{"norm": "layernorm", "norm_place": "pre", "positions": "learned", "bias": "all", "init": "normal", "init_std_o": 0.00539, "optimizer": "muon_variant", "lr_head": 0.004}
MLP neurons of a small language model. Each row is named by its layer, matrix (up: input weights) and neuron, and shows model dimensions 96-159. Each number is 128 + 24 x the weight over its row's rms, rounded and kept within 0 to 255.
After each neuron's rows, "fires on" lists the tokens most often at its 100 highest values on Wikipedia text that the model never trained on.

L6.up125 [116 126 143  97 221 116 130 103 108 111 110 130 155 120 115 118 132 111 135 162 140 129 124 128 148 158 149 154 108 124 164 132 150 108 133  99 153 114 140 118 123 132 107  74 150  94 109 120 138 109 137 104 190 157 135 130 103 143 121 140 116 154 166 121]
fires on: "en", "ellow", "est", "ed", "ke", "er"

L6.up721 [136 165 118 121  98 137 149 104  76 122 143 109 107 174  93 164 145 139 127 106 116 174 123 117  57 132 153 139  72 110  82 118 153 140 101 133 153 109 104 123  92 136 104 133 134 111 124 117 147 152 156 142 120 155 127 105  89 142 125 142 140 112 120 118]
fires on: "=", " is", "The", " as", "-", " was"

L3.up224 [156 146 125 132  74 137 100 143 152 118 140 106 143 125 152 126 182 142 115 108 132 120 147 102 102  82 184 154 118 132 135 151 130 110 144 122 128 144  76 154 111  91  93 143 156 125 152 106 144 116 140 141 133 135 144 123  60  97 118 143 146 169 149 169]
fires on: " |", " Arts", "."

L8.up312 [110 128 129 124 136 133  98 126 151 123 111 123  92 124 137 157 141 138 113 135 160 148 136 153 166 104  95 130 148 149 129 183 154 164 153 103 119  91 154 118 132 155 156 135 103  97 157 105 129  88 157 110 127 133  64 115 170 115 154 147 163 146 127 160]
fires on: " (", " ", " \""

L8.up5 [104 137 134 138  82 137 111 119 164 139 135 131  91 118 101 165 124 114  99 137  79 161 115  99 104 153 125  98 160 108 152 160 109 154 130 144  85 134 174 119 153 141 122 132 178 115 152 152 104 144 182 167 123 115 122 121 120 134 125  79 148 121 150 162]
fires on: ".", ":", ").", " of", " by", "–"

L6.up238 [140 143  97 153 122 136 114 151 122 139 142 140 154 174  88 103 132 136 120 131 137 153 161 112 110 133 139 119 104  73 103 159 159 127 154 110 152 166 102 146 120  95 111  95 124 136 141  88 143 113  82 121 134 128 145 125 129 130 143 177 152 155 120 172]
fires on: " is", " a", " an", " was", " ", "19"

L4.up578 [117 133  94 103 121 135 121 163 159 124 113 118 116 156 107 113 168 178 156 142 136 138 115 118 137 121  79 137 138 145 148 136 126 120 138 128 145  95  82 116 146 132 134 118 153 131 127 104 154 106 176 151 178 144 142  78 112 140 117 145 118 101 153 173]
fires on: " /", " in", " (", ":"

L2.up586 [110 157 144 130 122 109  98  97  97 115  84 129 147 114 119 135 174 185 139 132 111 116 152  87 168 156 175 135 186 137 187 133 131 108 148 158 124  88 153 126 165 133 118 135 145 154 109 136 104 111 128 126 139 112 105 157 159 136 143  90 102 125 136 149]
fires on: ".", ",", ".,", "ata", "idae", "um"

L2.up686 [110 100 130 163 159  92 160 104 146 154 113 105 205 129 120  80 162 122 129 144 108 131  97 153 116  91 127 100 124 125 116 158 118 110  90 114 192  87 152  81 123 121 134 146 118  97 125 109 152  78 104 112 115 105 134 141 151 140 172 131 134 156 110  89]
fires on: " cl", " Cl", "Cl", "enc", "rit", "−"

L3.up387 [156 102 129 139 123  99 142 105 123 114 175 146  89 115 121 101 121 146 110 105 136 120 111 115 149  70 106 178 158 145 141 154 167 143 124 164 103 122 150 105 111  90 158 145 157 139 114  99 138 151 146  94 131 114 106  94 155  84 122  95 103 102 107  86]
fires on: " and", ",", ":", " -", ";"

L8.up427 [143  85 100  96 158 117 158 136 213 116 129 110 176 144 153  99 129 126 141 161 123 132 142 133 117 121 169 110 138 142 149 133 107 151 108 111  80 129 121  95 100 105 103 103 133 149 112 150 138 127 114 143 123 131 107 143 140 127 102 150  68 100 133 123]
fires on: ",", "),", " as", " and"

L2.up766 [129 113 108 117 105 124 127 111 112  93  96 116 131 128 121 191 127  93 142 124 116 135 149 130 114 130 119 139 128 138 133  92  94 132 114 144 135 103 147 103  96  94 126 113 164 149 142  83  83  87 128 126 168  92 143 146 102 165 155 152 140 120 125 131]
fires on: ".", "'s", "ight", "ale"

L2.up549 [125 156 132 122  94 136 134  70 120 145 126 134 175 132 113 142 135 116  91 151 129 181 104 131 171  99 113 123 126 155 153 119  90 143 136 122 139 103 171 122 149 109 118 108 140 112 171  88 130 145 153 114  89 149 147 158 104 107 146 149 153 107 125 135]
fires on: "ast", "ight", " It", "ues"

L8.up452 [130 163 116  99  80 102 171 132 142 113 170 156 132 144 119 134 135 106 144 127 133  81  96 126 103 133 139 112 132 126 113 139 105 127 112 126 115 155 200 116 165 147 109 122 124 159 119 126  87 137 150 144 108 157 107 132 118 115 159  98 137 149 174 125]
fires on: "M", "e", "em", "E", "oc"

L10.up332 [ 99 132  81 118 148 147 131  74 120  82  92 122 147  99 122 104 158 116 152  98 165 130  83 170 135 133 131 165 110 155  96 109  82 126  88 124 150 110 164 105 118 105 121 111 161 143 106 164 151 171 102 128 114 125 127 129  81 124 133 127 113 153 140  68]
fires on: ".", "+", "s"

L8.up333 [160 147  97 138 130 125  70 140 117  95 104 105 148 128 180  86 108 125 134 175 116 146 144 155  46 152 135 166 134 138 131 133 101  86 118 157  83 164 132 156  68 102 151 163 149 130 139 113 111 138 144 142 115 130 140 102 133 126 133 124 136 156 124 104]
fires on: "l", " al", " El", " ass", " Al", " bel"

L10.up171 [164 139 113 152 126 120  73  88 136 127 156 161  81 134 132 148 110 126  88 139 151 137 124 122  95 124 108  83 151  96 143 109 153 144 127 129  67 147 128 112 128 130 113 143 136 179  97 151 123 142 159 146  92 139 127 157 131 144 160 118 115 149 144 143]
fires on: " as", " s", " As", " part", " president"

L6.up677 [100 102  71 135 120 128 119 111 104  80 141 130 155 110 148 115 131 113 106 148 107 137 122  87 108 134  68 149 152 121 131 124 130 119 105 162 125 104 168  90 132 157 132 155 149 135 131 155 152 139 132 137 103 141 144 136 101  91 146 143 126 115 172 112]
fires on: " ", " $", "imately", " November", " October"

L3.up561 [ 87 145 106 124 122  99 150 109 137 102 150  99 141 150 136 101 159  68 102 106 128 163 143 100 111 131 156  80 120 107 140  95 132 148 111 138 141 123 100 153 151 144 140  99 129 156 136  68 117 134 155 122 140 131 129 112 159 146 122 165 162 133 124 121]
fires on: " is", " a", "\n\n", " was", " h", " an"

L2.up472 [142 127 130 155 117 119 147 112 159 119  94 137 113 156 118 106 126 143 125  87 165 152 124 135 109 151  83 157  96 150 122 145 153 121 132 106 104 168 124 132 130 130 161 100 141 121 146  94 145 142 170  93 148 159  93  86 148 116 161 165 114 103 139 148]
fires on: " a", "-", " with", " the", "ail", " The"

L3.up384 [138 116  99 144 131  82 110 132 122 129 119 147 162 142 130 163 150 141 147 137 132 132 150 113 110 130 153 108 165 119 166 107  95  86 167 121 125  96 121 146 142 119 108 117 197 157 137 142 110  94 123 118 148 120 131 138 139 161 168 125 136 160 145 123]
fires on: ".", " opp"

L3.up288 [133 137 110 134 121 134  99 144 152  98 120 126 133 119 124 127 157 148 100 124 163 167 103  98 138 128 163  94 152 139 118 139 155 140 151 143  68 158 115 135  91 100 150 106 154 130 111 105  75 156 119  50 152 167 121 148 133 123 100 137 121 101 159 122]
fires on: " |", " v", " re"

L4.up338 [108 143 119 105 163 155 149 103 111 145 135 115 134 111 118 129 141 124 172  83 127 162 137 166 145 119 177  90 188 125 127 145 123 106 116 132 180 135 174 132 122  65 151 139 153 125  90 148 135 146  98 119 120 116 120 170 122 187 150 114 113 128 122 122]
fires on: ",", ".", " D", ".,"

L8.up340 [122 133 167  81 121  77 142 131 132 154 121 152 155 119 149 137 153 193 133 106 147 126  74 125 168 112 129 102 157 129 118 107 179 137 157 176 116 146 160 124 123 108 150 117  94 154  96 120 141 102 128 127 133 123 124 119 113  86 137 157  89 171 139 153]
fires on: " ", " of", "/", " and", ",", "|"

L8.up206 [156 141 163 110 136 160 163 127  96  97  99 115 101 143 169 103  79 115  95 127 143  85  99  97  92 110 119 169 133 114 102 136 158 134 117 122 110 111 184  98 118 140 149 119 148 117 103 133 138 149 139 104 123 129 129  99 132  99 143 148 170 151 109 117]
fires on: "c", "t", "-", " (", "ug", "ut"

L3.up378 [108 120 137  85 110 122 125 121 112 144 137 156 155 147 101 108 111 125 127  98 133 131  84 172  78 143  94 170  95 137 161 138 191 178 109 110 147 121 129 128  96 114 116 112  86 110 118 110 136 105 132 106 167 146 145  85 148 111 142 117 111  91 153 119]
fires on: ",", "ir", "se", "ct", "ect", "ership"

L8.up253 [161 167 128 120 116 151 122 139  95 151 172 107  99 168 137  64 136 125 124 136  98 118 151 118 112 133 127 152 152 163 142 159 148 110 133 141 169 115 105 135 120 121 135 115 129 124 132 161  95 102 130 122 138 125 119 135 105 167 101 137 114 138 144 119]
fires on: " r", " R", "or", "ur", " |", " br"

L3.up729 [147 113 131 137 147 121 127 152 144  80 146  90 133 104 127 111 118  88 138 147 143 129  88 117 136 132 128  82 130 146 123 166 110 118 124 118 138  92 151 131 186 102  92  90 109 149  94 138 131 117 144 149 173 139 132 135 179 156 133 118 168  96 134 152]
fires on: ")", ",", ";", " ", " in"

L8.up368 [160 117 121 126 164 127 141 127 130 114 149  93 108 122 130 122 174 131 136  99 156 156 122 109 161 139 104 103 145 125 141 129 116 134  85  95 141 128 171 123  30 180 120 155 159 122 108 119 125 151 118 119 127 128 123 126 144 133  99 110 102  85 154 154]
fires on: ";", ",", " was", "is", "i", " have"

L10.up350 [127 150 122 102 123 152 160 141 116  92 154 120 137 113 130 111 108 116 140 106 131 136 127  92 111 120 161  71 154  78  85 144 158 104 149 129  77 114 160 129 131 146 110 125 142 166 183 104 116 147 171 136 143 130 123  84 110 144 168 115 153 142 145  94]
fires on: "M", "-M"

L4.up565 [170 131  92 122 158 125  95 107 160  94 127 133  81 143 139 124 144 114  99 107 115 139  89 166 137 139  86 114 121 179 148 124 101 133 154 123 127 119  98  79 145 100 131  95 123 163 114 104 135 114 175 132 151 141 137 119 159 125 153 114 141 115 111 125]
fires on: " |\n", " (", "ST"

L6.up404 [145 104  95 136 132 100 146 134 179 103 179 119 127 146 135 113 111 152 144 105 160 157 116 114 142 113 165 100 141 138 138 160 139 144  98 140 101 147 129 113  86 112 125 177 137 132 149 162 155 194 156 101 140 115 104 134 153 104 115 140  97 127 111 159]
fires on: ",", ";", " and", ")"

L4.up704 [ 99 126 135  93 147  98 147 138 106 154 169 132 128 109 114  85 154  98 199 126 116  95  93 160 135 114 131 129 132 129  89 118 152 142 136 115 196  94  95 102 117 152 103 131 121 111 125 129 117  86 104 152 155 147 130  77 166 120 132  73 147 130 168 128]
fires on: " ", " |", ","

L8.up418 [128  94 104 111 152 109 121 139 124 135  65 110  98 139 133 119 166 160 171 149 144 107 120 140 111 114 131 156 154 113 125 129 122 136 143 135 150 136 144 115 131  64 147 107 125  78  92 131 139 156 122 160  97  79 135 140 127 118 148 109 158 141 125 162]
fires on: " A", "5", " the", "11", "vent", " each"

L8.up87 [127 124  77 123 126 134 137 172 126 112 111 134 134 114 134 101 126 128 141 151 157 109  95 110 143 134 117 115 136 119 130 158 123 112 140 147 163  51 138 110 163 163 161 129 137 157 110 110 145 160 135 170  93 103 117 166 116 140 143 124 106 125 117 113]
fires on: " ", " (", "."

L3.up39 [125 125 112 134 126 125 130 130  94  99 122 140 134 138 102 111 127  87 132 102 105 103 140 195  77 120 139 174 153 133 131  98  86 124 100 130 106 144 133 113 113  97 142 135 118  98 135 121 155 142  93 129  84 128 122 166  98 183  99 141 127 166 153 131]
fires on: ".", " reb", "r", "-"

L3.up134 [115 165 129 160 128  92 135 136 126 123 138 118 146 125 111  96 109 124 131 176 108 140 151 117 134 119 118 116 111  98 125 165 162 130 130 102 139 141 113 138  94 147 162 103 116 126 115 121 135 139 112 138 133 162 119  72  99 106 169 139 120 135 114 113]
fires on: "′", "°", "%", " an", " is"

L2.up128 [114  96  97 111 118 125  80 131 146 148 159 178 163 121  89 161 104  90 161 108 129 164 129  89 113 137 137 130 163 145 137  98 144 124 173 154 144  91 138 119 157 114 144 138 146  87 111 133 120 117 152 117 176  69 139 126 150 132 154 102 141 131 120 115]
fires on: ".", " med", "ason", "\n\n"

L2.up601 [139 131 148 137 123 138 124 120 126 124 182 121 109 115 106 114 145 152 128 134 108 137 155 100 163 118 142 113 117 100 101 125 161 172 137 128 161 119 132 108 141  85 132 129 141 126 103 155 170 157 133 115 147 133 156 123 112 166 119 172 137 116 183 147]
fires on: "|", "port", "\n", "mier"

L4.up629 [125 168 127  95  97 123 133 124 111 122 121 118  83 148 153 172 111  98 117 142 135 114 134 138 128 171 136 137 108 116 113 102 170 123 131 189  96 110 159 108 145 121 113 151 146 102 156  91 120 133 113 115 147 171  70 136 140 141 169 122 141 108 129 142]
fires on: "-", " full", " un", "/", ".S", "/A"

L10.up607 [138 143  96 134 117 159 112 184 154 112 127 125 121 116 133 140 114 113 113 110 185 142 108 101 135 132 148 142 169 122 175 122 128 102 156 135 112  93 124 105 153 139 135 133 108 151 155 131 116 139 117 148 119 151 134  91  95 132 143 171 162 119 120 115]
fires on: " s", " U", "U", " under", " al", " "

L3.up117 [154  70 128 134 154 114 107 139 159  77 131 139 152 130 132 134 148 150 138 109 127 148 119 131 162 144 144 134 137 125  96 144 137  85 114  89 127 143 149 148 120 175  94 106 139 148 139 138 107 140 126 141  98 160 150 125 157 126 141 114  72 184 107 128]
fires on: " ", " (", ")", "J", "rist"

L3.up42 [ 93 121  60 119  97 147 133 103 115 140 150 160 141 135 102 107 126 142  93 172 120 171  87 102 139 114 108  79 137 134 159 140 132 124 147 159 157  89 109 145 125 137 121 128 165 122 129 115 139 159 191 127 178 128 116  93 134 130 100 155 163 131 125 134]
fires on: " a", " Cl", " Ju"

L3.up235 [166 157  92  89 121 138 109 121 159 100 161  63 160 139  96 189  95 158 180 123 114 128 122 102 100 137 146  86 105 131 116 180 124 113 106 119 116 161 129 124 115  95 103 123 151 149 161 137 111 120 112 140 139 171 128 127 117 105 139 128 111 130 136 157]
fires on: "."

L2.up158 [149 103 112 123  87 124 127  92 141  94 110 125  84 106 134 138 131 131 133 121 149 135 111 133 154 142 120 135 172 121 165  82 162 119 173 102 134 122 144 118 160 185 103 120 116 138  89 136 132 136 117 117 157 133 124 130 139 115 184 116 154 130 119 142]
fires on: ",", "ron", "ering", "raft", " Engine", "\n\n"

L3.up203 [141 109 129 115  69 114 144 116 110 121 136 134 120 146 124 176 144 121 153 129 114 162 144 117 125 125 126 123 152 138 145 100 129 120 155 158 105 157 143 105 162  74  79 117 149 119 133 132 107 121 121 110 119 122 125 170 143 163 132 115 174 130 169 144]
fires on: " with", ".", " as", " after", " by", " Ab"

L3.up28 [ 99 128 162 106 138 144  96 113 136 120 145  91 122  96 100 113 133 126 159 130 123 125  95  86 185  75 117  89 145 114 142 154 127 111 138 124 175 167 124 109  95 100 140 127 142 128 131 123 129 120 120 157 136 129 158  99 100 134 128 114 149 137 175 118]
fires on: "0", " the", ";", "2", "-"

L6.up390 [103 160 120 124 112 117 108 163 153 131 165 128 164 119 114 150 125 112 158 108 143 106 150 140 117 134  94  64 131  98 153 158 126 178  92 139 138 133 148  99 109 147 128 139 104 119 143 105  93 125 178  90 115 136 161  69 130 125 103 126 120 102 152 133]
fires on: "19", "20", " "

L4.up236 [115 118 146 157 128  93 148 141 112 108 138 117 175 103 196 155 128 141 125 111 129 171 109 146 130  84 139 132 143 138 122 130 126  97 102 129 116 110 117 139 150 130 166 112  96 166 124 127 109 116 109 109  83 162 126 109 120 136 144 105  94 134  77  88]
fires on: " (", ",", " in", " ", " of", "),"

L8.up552 [121 116 128 111 144 126 131 144 106 149 168  93 118 139 170 164 149 122 103 171  89 129 155 140 102 139  87 142 157  98 140 156 113 129 123 144 127 155 154 100 162 117 125 101 149 153 127 137  97  92 112 134 175 170 110 132  81 170 129 158 123 145 143 160]
fires on: " R", " r", " Gr", " High", " N", " All"

L10.up559 [103 163 153 106  99 108 121 144 102 132 165 112 125 137 117  84 130 144 163  78 146 148  94 128 129 100 140 155 108 122 124  75 119 140 131 136 118 139 154 115 108 108 131 155  80  95 105 154 110 112 104 160 108 124 114 106 107 137 131 146 146 143 162 158]
fires on: " M", "M", "ur", "F", "f", "m"

L3.up77 [148 168 123 134 120 117 149  83 147  86 111 128 130 132 175 174 144 153 164 130 139 102  96 115 105 132 118 132  97 141  92 106  63 111 144 102 123 149 101 133 182 149 134 134 106 131 140  71  99 130 108 110  89 137  94 136 106 145 137 101 122 155 107 116]
fires on: "ions", "ations", "itions", ")\n\n", "\n\n", ")"

L8.up453 [109 131 127  94 101 121 122  88 145 127 134 129 138 164  84 110 143 100 153 160  79 166 129 104 142 133 162  81 102 150 127  97 116 118 132 115 139 110 180 186 153 164 118 139 137 155 155 116 165 169 113 154 128 151 116  88 124 155 138 123 125 118 129 170]
fires on: " B", " b", "b", "it", "-b"

L6.up242 [128 130  92 109 118  77 110 103  94 114 120 110  99 162 141 133 161 152 154 128 149 108 112 146 112 166 102 149 108 120 145 116 139 159  95 125 110  99 149 107 140 100 175 148 135 139 115  85 110 138 143 110 138 148 158 121 124  97 144 147 112 172  80 140]
fires on: "ed", "e", "le", "al", "ry"

L8.up385 [120 116 110 127 115 118 126 115 126 128 136  80 156 135 114 108 140 132 159 125 117 139 103 159  86 166 154 124 124 113 133 109 131 144 110 129 104 163 179 120 162 106 130 120  89 152 166 106 110 132 126 163 107 136 105 140 162 110 142 134 147 139 114 150]
fires on: ".", "al", "act", ":", "le", "o"

L10.up726 [152 162 121 101 167 111 140  94 107  91 108 124 117 132 138 117 133 127 139 139 176 139  96 171 132 157 170 158 147 131 145 126 169 119 120 123 148 125 137 168 143  88  85 114 112  94  92 136 148 113 110  94 111 119 131 123 151 134 127 126 154 174 150  90]
fires on: " An", " an", "An", "an", "er"

L10.up765 [116 103  87 132  94 133 131  43 122 100 122 136  89 138 131 116 136 131 114 163 155 112 128 126 115 158 133  92  92 121 139 113 152 154 140 113  96 132  97 153 118 131  87 111  98 139 135 175 104 132 174 165 110 158  98 130 169 119 139 155 173 164 122 105]
fires on: " as", ",", " As"

L3.up519 [124 161 114 156 163 157 126 148 162 136 157  73 140 151 134  66 148 114 151 176 133 139  91 138  84 154 125 108 119 140 100 156 120  91 108 153 100 157 140 123 108 114 116 129 118 116 140 123 165 100 150 129  83 120 165 132 146 116 113 145  94 112 126 145]
fires on: " al", "\n\n", " El", " el", ")\n\n"

L6.up289 [ 88 143 165 126  97  91 110 121 118 121 141 126 164 105 119 143 140 140 126 129 147 149 182 126 142 129 150 153 133 132 104 129 162 113 118 151 117 122  99 160 140 140 168  98 169 123 123  91 110 129 116  96  86 137 141 107 122 145 142 129 163 105  92 139]
fires on: " ", "\n", " (", " on"

L6.up682 [153 111 173  92 157 104  95 117 120 129 108 127 136 125 122 131 133 159 110 112 167 156 101 113 159 130 189 127  90 142 123 133 147 131  96 135 161  90 106 123 146  98 117 143 143 142 115  91 140 128 130 100 164 160 157 160 138 104 150  88 122 124 123 106]
fires on: " |", "re", "le", "ed", "et", "er"

L3.up57 [139 112 130 174 104 138  97 118 145  85 134 129 137 107 169 149 194 161  72 110  89 177 114 120 138  89 121 133 137 104  79 134 119 116 131 122 113 123 122 131 145  77 126  98 146 131 123 110 128 133 139  75 139 118 164 132 107 139 116 138 156 123 140 175]
fires on: " |", "|"

L6.up138 [117 109 152 128 143 124 135 150 121 132 151 116 119 143 142 158 117 155 112  84 110 134 126 128 138 139 154 139 153 141 193  66 141  65 160 116  85 103 128 130 123 129 143 177 174 138 129 140 121  82 139 102 109 133 148 133 118 149 107 126 128 151 108 138]
fires on: "|", " |", " |\n", "."

L3.up382 [ 98 162 134 148 116 140 106 161 128 118 117  65 171 142 117 139 138 106 104 120 150 131 165 117 139 109 151  91 117  67 126 156 142  91 116 139 127 122 146 135 160 177 105 111 167 105 119  86  94 101 103 104  92 113 129 114 159 105 117 156 144 109 118 144]
fires on: " (", " is", "'", ":", " ", "-"

L2.up411 [175 142 112 105 142 127 107 144 103 115 130  59 110 155 137 121 161 156 107  90 129  59 125 139 101 165 125 119 132  84 144 130 122 162 136 187 114 107 167 160 168 113 132 111 182 116 143  94  93  92 100 127 174 155 110 126 156 133 139 119 115 102 102 136]
fires on: "\n", "-", "le", " ro", "air", " S"

L8.up570 [161 121  86 119 114 125 144 183 138 112 122 117 145 127 135 166 131  90 142 135 129 133 148 155 105  78 126 148 111 127 133 134 155 150 153  90 103 134 139 149 134 103 123 162 109 117 147 104 106 109  98 158 120 136 121 157 164 148 102 142 111 121 140 118]
fires on: " N", "N"

L8.up70 [153 144 176 133 145 129 108 176 133 116 119 109 114 153 128 132 133 139 130 102 200  97  91 134 164 133 131  99 120 133 114 129 108 144 181 117 138 181 190  82 130 131 134 122 127 151  84 162 142 169 129 135 164  90 116 106  94 136 131 111  99 185 115 125]
fires on: " (", " and", " ", "-", " United", " M"

L10.up11 [137 138 136 125 119 128 115 122 172 152 159 132 102 131 154 128 149 136 126 110 109 141 120 173 127 166 119 155 140 139 132 154 125 180 161 141 154 125 143 105 116 116 123 104 102  95 154 116 163 145 156  79  98 107 105 178 148 157 162 133 124 155 139 119]
fires on: " \"", " (", " ", " '"

L10.up162 [135 143 151 135  82 155  74 152 100 148 156 164 171 114 127 134 138 129 112 117 180 162 111 117 145 171 117 122 147  98 114 130 109 150 145 104 140 147 110 114 132 105  92 158 128  88 131 136 120 131 141 100 133 145 115 129 152 164 173 156 127 150 120 119]
fires on: "L", "R", "H", "G", " R"

L3.up750 [121 116 105 122 155 119 129  78 129 121 107  79 127 170 157 130 160 158 139 141 147 148 117 125 115 148 127 141 149 125 124  78 134 132 103 133 102 118 110 146  99 158 147 106 105  96 124 135 124 130 105 139 159  97 125 155  87 115 162 131 136  85 141 167]
fires on: " A", " each", " one"

L10.up504 [123 134  94 102  99 124 122 149 145 172 150 147 144 177 139  95 156 120 140 130 166 133 105 149 145 147 126 100 147 121 119 182 154 172 107 122 123 144 118 140 183  81 112 136 118 132 109 114  99 109 126 114 162 183 111 126 115 122 161 150 104 109 110 141]
fires on: " R", " res", "S", "R"

L6.up554 [135 146 145  63 122 117 120 103 109 108 133 151 165  91 131 140 169 138 151 136 121 127 133 157 141 142 123 113 108 112 137 122 137 124 131 126 176 126 120 118  93 128 124 123  71 117 106 111 138 107 131 114 151 135 139 125 132 156 136  73 115 134 133  98]
fires on: " |", "0", "4", "l", " \"", "ir"

L3.up541 [157 136 121 129 151 132 123 163 137 119 143 179  85 134 149  93 171 141  66 102 137 138  84 172 147 130 139 139 151 148 109 122 150 178 154 134 121 154 106 162 125 106 108  80 106 121 116 117 146 162 139 115 157 167 118 126 123 145 126 111 152 101  82 170]
fires on: " |", " |\n"

L3.up214 [149 145 128 120 207  92 127 104 118 126  97 105 165 112 108 152 111 164 140 136 107 130 158 175 153 124  96 148 142 115 119 125 127 141 141 107 187 125 123 116  68 137 143  98 124 143 111 118 135 114  92 137 145 132 101 157 147 127 144 109 130 169 139 175]
fires on: " g", " near", " married", " separ", " gen", "1"

L3.up670 [130  81 103 123 149 122 135 132 143  57 117 132 152 125 208  82 170  78 133 150 116 119 141 146 131  91 143 122 148 123 119 138 132 155 131 114 123 157 121 159 166  91 136 112 168 111 123 157 140 115 135 110 128 120 119 107 130 161 138 114 164 115 132 175]
fires on: " |", " ", " which", ")", "0"

L8.up136 [143 135 102 110 138 129 104 134 132  95  72 118  94 114 135 110 147 129 183 139 171 149 123 135 141 184 121  78 123 142 158 209 147 154 169 163 120 100 134 111 155 123 123 147 121 118 118 123 127  93 151 138 120 127 143 139 144 158 104 137 130 138 166 137]
fires on: " ", "-", " y", "v", ".", " ("

L4.up665 [137 115 130 133 178 173 121 125 106 109 121 147 164 157 114 131 116  89 170 139 123 141 118  80 114 138  90 130 132 157 132 166 170 134 147 118 140 105 155 131 156 127 161 105 150 118  80 135 129 138 146 171 126 149 114 130 129 146 149  73  95  81 155 108]
fires on: ",", ".", "5"

L8.up262 [144 143 141 125 144 123 147 170 147 143 107 120 141 112 117 159 138 103 163 139 142 106 144 109  55 142 136 126 119 129  96 119 120 118 114  69 123 152 163 134 161 151 154 128 115 105 149  98 123 112 136  88  73  84 102 175 131 142 129 140 114 116 102 116]
fires on: "N", " N", "n", "an"

L2.up717 [114 109 110 162  97 160 111  94 133  93 170 150 177 113 121 125 148 137 138 115 114 144 172 102 147 107 136 111  84 114  86 124 138 163  99 131 125 137 146 146 137 135 123 111 127 112 130 136 167 152  93 143 151 130 153 109 119 120 129 141 137 105 147 162]
fires on: "|", "\n", ")"

L8.up485 [118 145 130 156 144  64 135  92 126  86 118 122 129 121 119 123 131  88 202 103 144 133 125 145 125  98 159 121 151 120  67  98 129 119 126 164 153 102 160  91 113 127 147 161 124 135  95 159 100 122 114 132 131 120 117 149 103 171 109 123 135 151 127  98]
fires on: "in", "on", "f", "m", "In"

L3.up220 [156 143 152 124  89 178 109 117 115 109 108 114 123 172 148  89 152  92 131 120 121 149  97 114  93 190 109 154  82 137  98 146 154 173 180 152 143 123 184 146  98 100 126 123 171 100 159 121 174 127 141 120 150 197 124 106 155 129 140 151 131 115 101 115]
fires on: "-"